config.toml
n_layer = 12
qk_norm = false
init_std_qkv = 0.0637
seq_len = 1024
MLP neurons of a small language model. Each row is named by its layer, matrix (gate and up: input weights) and neuron, and shows model dimensions 64-191. Each number is 500 + 50 x the weight over its row's rms, rounded and kept within 0 to 999. Numbers have three digits each. A neuron's up and down rows have the sign that makes its largest values positive.
After each neuron's rows, "fires on" lists the tokens most often at its 100 highest values on Wikipedia text that the model never trained on.

L9.gate52:443527471499508453516540473472543607468536529519518568579474455473427575409546508432445559526413378526525481551467537526367462525486561498455428512546557490561553448518515549541425508501478507487536433445486439522577502432481540565485548468445456530468409377503521496429444509395444462504583443459479504549410518510540418503451521484513490465467473493540480475553429418557585505581491
L9.up52:594411501437520372522500481562575504473459555475549598601486548472462533422525530432447439567442397530549478457537456493429475543407516559406558441506497588533517439481541506506537523397505529580572484486502411525527460457562523467551520475404536447552516531453552450515469457487503579522473619527524509470462485491563513531504608515526526571478470542551514478533555491513472392519494
fires on: "'", "\n\n", "r", "d"

L3.gate120:441570548466582495505589467631516482491502469492534413494495529507602464433518544580433582485556522468559565527477535470490493507451484467466505385604539462452560482524481533454523490468502496564499422565536499528551415559469505499518578527523430502525608426425466535539489535509556542493465508494550531484568470516489463465431492494623442465508512532437508606442549509471510511496547
L3.up120:547631433531500589501500501512515464557439498549472413475529529495500439428585463501548480487506501538471521396485535502444521527530618552413528487550537432541478571488499419507589568503432506504454472461498468510494449436551486360507464564494505441463574601463472460556504555584403570462476515508437488484555525468603491488485475470477384517560534497538499521469482448484490551486503
fires on: " while", " or", " because", " such", " ec"

L8.gate225:511401570530523516422518433501507515466529582461526469574504470585387549554483493519551531542485496542498501449481566498467491556509445546534478553520432526461528427488477511456447481634492482541575459474419574421469460420486494463458476438484624507468464447491573526482485537568510486513495445531637466461488515504527462486466530452583413460470492495473411470471444461404396499531593
L8.up225:545520513396441527453532518542543441459499496451508526449589428560460550528480484559446426483541538436479492490516535492490490565539435487488560446507574517605533413521471438489463501499506508552573454479475372489506396529461533537489410572560518561467406575473553514573460530488557560459488519478434551472443507488565474429592532472456429479539529488493489416501432442516567536538513
fires on: " his", " His", "'", " her", "nu"

L4.gate35:547429440481533483441494434491460486613611458568583490530562464531598379517536433566501475547470489498499461453429515427545447529602411505488507581536430541487394525569554578509487466528510527492543563481534492433593426489480507493577511512531489526429559525509421475505439525532459396566540507510467466495513437420514525515514548585496628470448471452546438486469495507473491512508574
L4.up35:436467488482540473589573554549522408458446520482545493518579610501427561463475452499524520475557518559488552486557566582434482536429593543656496463413476485578610479441516484451464507580474437500528425528617537461528486433492493506525530546456532550514422526516389554564427512500502512566528465517527413518487622501506468522487473480506511454521461518467582479533450574491528481465630
fires on: "."

L6.gate7:452473455529464508473576456413490344548507492539428530462541497492503483520418515472414580547497571552467542490471575584539553475502506488571438503551562423473404463554467572565457426562536471465540516495545465560438451468464517519535473446546439349554474470452514523461512536507511471482508503514533497477486476485470480410575580531594514491484440543541465510598553501582430570519484
L6.up7:537488410587535406599579477506494527488497448477486474449506554434479480454412458401521513529561544558396525518437576530468516522543496514592495436592514476439402505503466535474568529482485556527492478556528506518471457466494443449543448455449510510527526474437517579518431509495506488509459463440489428470478609454471539437529524539559482443522441486598511507493562542408517399483532
fires on: "="

L4.gate244:599471425480581483514500531547505554540495598458499589526424496566456560514551447473462492544448538517598488494419340507463526542527465540457480477523451542471401484500458544525546436540543592509461534505451532507493492546518474458589485430419479499468543494417570535527455573462493524526598580495474445547472491453519486432511469466481503381450640516457441507575421486511468428526524
L4.up244:600451629393464536477505495526587481384421521465537507533504507583430521538464479550428457495538554441435572496498381525511448523505466471524507468466550473560480502502510540403605454501574623478456461451487440573490550489512491554585541428470545564479507555481546463538389492498551547459560552552587514542397469496598476545572492508415446567470546514493412421499425552507498466499503
fires on: " and", " only", " +", " /", " rather", " ="

L4.gate251:481476541491519423512506522557510556521565586545561491512491528472458580542501547566503503566502447498516532544548547510502501538472459458570587508481538539508504475558456412407419499534507418474511513480502492406480510531443488560470497489525508648513548557568456476576471578479520497500477584578523422537572456445506483525551497481517510548390578478565530527597587474386492533512506
L4.up251:530584459556516440519592528517539563491507520490516432423474575473501540525574498426495458551533571516409517565540567454548518510477564496520447500507477516576457373520471577525467521459543485478467476532437426492543477512512447526452569436502453536508419473463499428622572476548575426524463491532497510511572509470549489535503466450505503480376433616469572499524551488526520465515557
fires on: " their", " his", " His", " My", " her"

L3.gate148:437592575534391489468476495547505438499574442473545501437539513463567426461521581578505457493469476516489483525596505541518433572551493543530473416553499463507448391468533468480541584518500473462463482414441513427601510496579497526567492515555470443515478512535555581557470574498488572526547459500475466480465465448625490539512485508496464521577573439503585543468546545471472581519554
L3.up148:466529485530563583467474527517464524590485427562529479538556494474444487462501529451498482501553621475536512551342547389545581517447516439462523511559484600439525501454494512496550465466546460498542509488504429593440515518446496522455504470516455547492509381510510434492573394558488537547499556483464592491470449495434434464454469537502509519463479491464446468495532510474511430604432
fires on: "%", ")", " Cu", "7", "we"

L3.gate225:504495445514439518513491489489483534570619485506487478465484465604590429507554540451469464552514523488412481506495475532488546412460522453432470486500464420563449617510562509518443518466465520419538484555475549445450538442504545533454422514536513480577525472517501521517418453378552537344486429458479555456457492438448571553544432556552583417545557471525501501417543527536476469514434
L3.up225:531522518473540512599562568492551486537456466596507605551492524513378505515506435508408487511457465402406472574516536466529440470470549445464551476488497523469500440529445535424543473508452403484447489456512500504519497442440483552485462553495462524554492537449515530476484521504485476467489484564444440470409519406507488593504514458380572537518505528484438469521512495506538541566522
fires on: ":", " first", " single", " against", " EP"

L4.gate238:569558417545509506537481491475461494502460362527480422560529428490511418474553436497451554505557493530459510588408457464532452572530463420477506484509570500515478463564553617482450522427550484503534468487504425520424444504496520556547509428505502494422432342516555473458588584505438471479494470518499438513423468569491523492491544464437474557462491404511523576557493574518543563505444
L4.up238:520581436526532493563420471395594542530465414490543476489529525511493534493552538535437525477400544491439409538505485418461503562510580436503489479441501473525495481444551531414471487432490488512521542527605524521480453575442449463462481504590436523489445534432485498440567536521513525413445439475528478370463469505460494521530497516510527483467428471476445542471464601585580462478529
fires on: " qu", " int", " single", " reference", " ret"

L4.gate219:514448501504503589564457516481500514438515541479534473577450433587474529533428446384474464537525483445510539461504672469465512590418451524554488517531538502487503585497419608547489467504410515491517508407483502519475516441455602494484514532484494472386437526513508462527500564441419561500514589438557470432471555646568470509471526529536535443492473532505515504563496521551458514525548
L4.up219:477527584495503546529572527533548427491491591622529505540502472513500544540395419439452351492535496460507550528462495492512445481471580430581515502421520476510579577405459518490519512439555454434423498499585470564540464507487514538449544488533476493516508471446416455439529517397438598441517531477443455433375520510541484471480540543439504533500430547556474485499428651507555558564548
fires on: "\n\n", "\n"

L8.gate149:522408533429503482473503490484524535539464577520534467480455465479538497514552477518512509524455592448436506486457503486458486442537489513483562469501433507483512496530477453544458484522479429478540380499512470507489531477434480487510541585486453483507623458444504607475540543420619503486367465521584566441489496442498500436384521505520512420531395492537502530582483446488450498486505
L8.up149:491539462412435454585489496512528370549574520564590502472462467588525572534466552510531450505448460426485514513528456424593483481454440553502462560525510522488518448471505518480395525432475400506498500479411557492452542535500463604477584502432460567489441555460486532492492530467478545501510542511507464544500540490525555549449548588474562524521384511571571388363549578495608559514500
fires on: "-", "\n", " the", ":", "\n ", " with"

L3.gate196:526507514488359623519527418464513354551421490479594448407525586480593457552384496513510517503544535573547454539486531514466476567558489601443514551540606471472545567516465507460440505545525507494549577528497444493487545562530538520518504450552546557550560589566524505573423507436490456525509468585407513518409462550489529584453483491543546521503518505493537495443449515513536398563447
L3.up196:582402507519489599543453424500586504574573446437456504514503508619533471528465547495520492495469550409533508470534430537373511534527509413457420483486537484488474490504495489464473457441524583484479565436575585537499455451501578505444498434573480517569467503543627553554472524418551410490502522596412482461546548418446514472472401490520550542497540463479462522455498482539487433562450
fires on: " •", "0", "her", ")", "8", "7"

L9.gate98:509638507638428529519616498427518534522469483504507449568657457380535474505517610467587496541575499500533564499541448486542477498424474479451491446485496495457422438553488537511549505503586520564548518430486406562538497462445514525490442586557498471391527561489461449557469380474455548552467515530429500523500414465517498463504422491633530490484472556430492471475618497424456544549501
L9.up98:489502459599559467466466421595506530470506441560508569486584475465455554491515466492520478562503543474520388462541504373518377475620463496528514464495462469425443452557427448499441451512461461485496455486474499424510459520459528494470456419480540439535496469509579614471445432470474520461452461486461465572542463478478525562505587541582556476469485593511513443534495440474503455538395
fires on: ".", "=", " |"

L4.gate9:410453433527477553538579403466514528546482559543521494566526445515479509531429539501502556538545490457561542422489417472504459502469417527378449546574419529462449425550579559499466595508449502508534571456426445484505504575455530465580564599411496523477458494551466448443462497424440477439468537471516494423494442483455558494586565528588467457466494443536552527515537419460432414428490
L4.up9:437607474496483536421486406506469511635466520487456537504562492581523477505537525491536449504408536528471567476538466602575505454518509561542508492536504557432513607432544503472453548481481545527513506508521619619343469535497607520486446493432556482477472558407509506498541459520534546444558441488447527526545458480568497509469497503511483471664515466495537466502433473461409526488477
fires on: ";", "y"

L4.gate21:473476499553528557525478398453493570529539522415540463515477538568557553455514541453527527524420477489498538488544467557471411397486488514506418408584491511526509559471487498459500502516571541528563519463461469564611603497473451446530450541421458450526526537430591478486542545484545523449460416417510481453436400483382480461533539381526481503474571433370488539556466510468554526563566
L4.up21:439490523472527579485418415410517453474500543426487614536472447512559581453452544496516470560529505569488481501530500635492540452495483411468498411549455549583499549534509517460575599603627603495534494550435500505518505491557543514519437562517470508542442498506581518520452551530564525503528500546444549506523537565474499439590551405489523539514559445484470528549521466446413466495451
fires on: " Division", ";", " loan", " goals", " nav"

L6.gate72:536457510484507514440462538424471618533480579444458578510373433495473539544531399521479405488488561549460531465569472581467512486486476489483526480566451545545537512516506507460503443568509577514489491478582393533562448444509483506508422409587583518427593533505449539475432522537469503543475613496455504528421477496547463517592574559608479535500556390479474533505471448492432497535503
L6.up72:499510488405477486545504462472502496454539529538460486509533461518515502453471543452477586540590486529524473454451478500514562494434493545546522587634529514507532510456524451480501436489520465458471550512503486382500555564467510388547503525560441475559504554450585535546531477504442504551527467512540524526496444498534440545513470401457506490495608494476529490579414533481449474451473
fires on: " but", " and", ";", ":", " rather"

L9.gate59:421534531467503531536600528482492532604407460499516505574482495494513500442518512529497477548483450509509526477552496557474445573471395540597463555466450410488482575497432516436551481546531548509628448554473500489548502411456481441446488439517493391484485476573535481571452537482569522515462547390405527484569442471538523470439555507571516531469522542615511561411420580538491411502513
L9.up59:562532502449528481400449549546580495485477489474550455442410590409519479549498470454530548451555417493555431481422603467491586376514451523465545564529472428526440528430533496510442522427580459526602493516519485440466489562496469397412493364481621433554529549540456474500464484559511464492537523495416543522377485530428545551446515534499455538600562502536492551426474515441416465461488
fires on: "°", " ft", " Country", "32", " out"

L3.gate193:513514477449426549489493518505518459533472523492470490541559566573549538455555440518503529444451595457463485523538427491562385398566568530541555569531455531422453465534491576498451588503477466563472481494594516477439427498459528543513461481537499497473584370570561544377481490554485533432494560581523468478446529482548526469461517528446530499576569470573452520562485558461444567565585
L3.up193:585489559587561589463474498467488429476426443531489552465545591605498462375434481474515511631457563440571531532551551536533412556620434532472555505525469524501493540597432457492548431533542549537534480447494489571508536417504573468456438528586463425513486485502497473550438478438527468451446504469556470465488388563566490501497555488454537409487486473505494442448407489422439448460540
fires on: "'", "\"", " '", " for"

L8.gate230:456476589485507498554535590511489536452458534427466546581556481496500455483555442486414534485464512497513445506431498615566535606419530514566444526431580532484521500536592557540516448505543486565503494452520651514529572548558524492537528495566580598592459514548559379539449500479511520465480471487496517494488485550410477497492550454509432508463563571512453499433546585470520544567529
L8.up230:485564521439431484468446475485531455470484522543513542503471495504642491469582470495469458580486582419460422504504466530406501473553588444578448479505576515500514485516513555567487469504508457431467550467543464412545480486491438487482480488505442493456492502522459581495465536467481366431452386464398614587546473505480405503532480503496441483447437526525460464455541460539617424542458
fires on: " a", " |", "=", " American", "International", " Pl"

L9.gate234:463620499521513447449480458527552422633583578504466417484404545455460437522556566595471522566474491457494606575474456463487520445480543466575545461506503432557516566494476481525495539462489504425580494469566402627425518440491522543557479541513553408472600527581559535585438476588440466453514538481485506482521452480500484516476546523570491483594475485449400516455493564513545516508494
L9.up234:476492490456552521555616515436500515491521436458474492447567494459606521519444498509504525537525563413569531460579482462454534546516487426522429483445566555492471480561502569492542535460511331490458521609521519543460512559435523479525463481465494459470518594448628453526552508559566492551465440536442444579554495444435485525576400492486452498505467526491485472501596487631505381571524
fires on: "="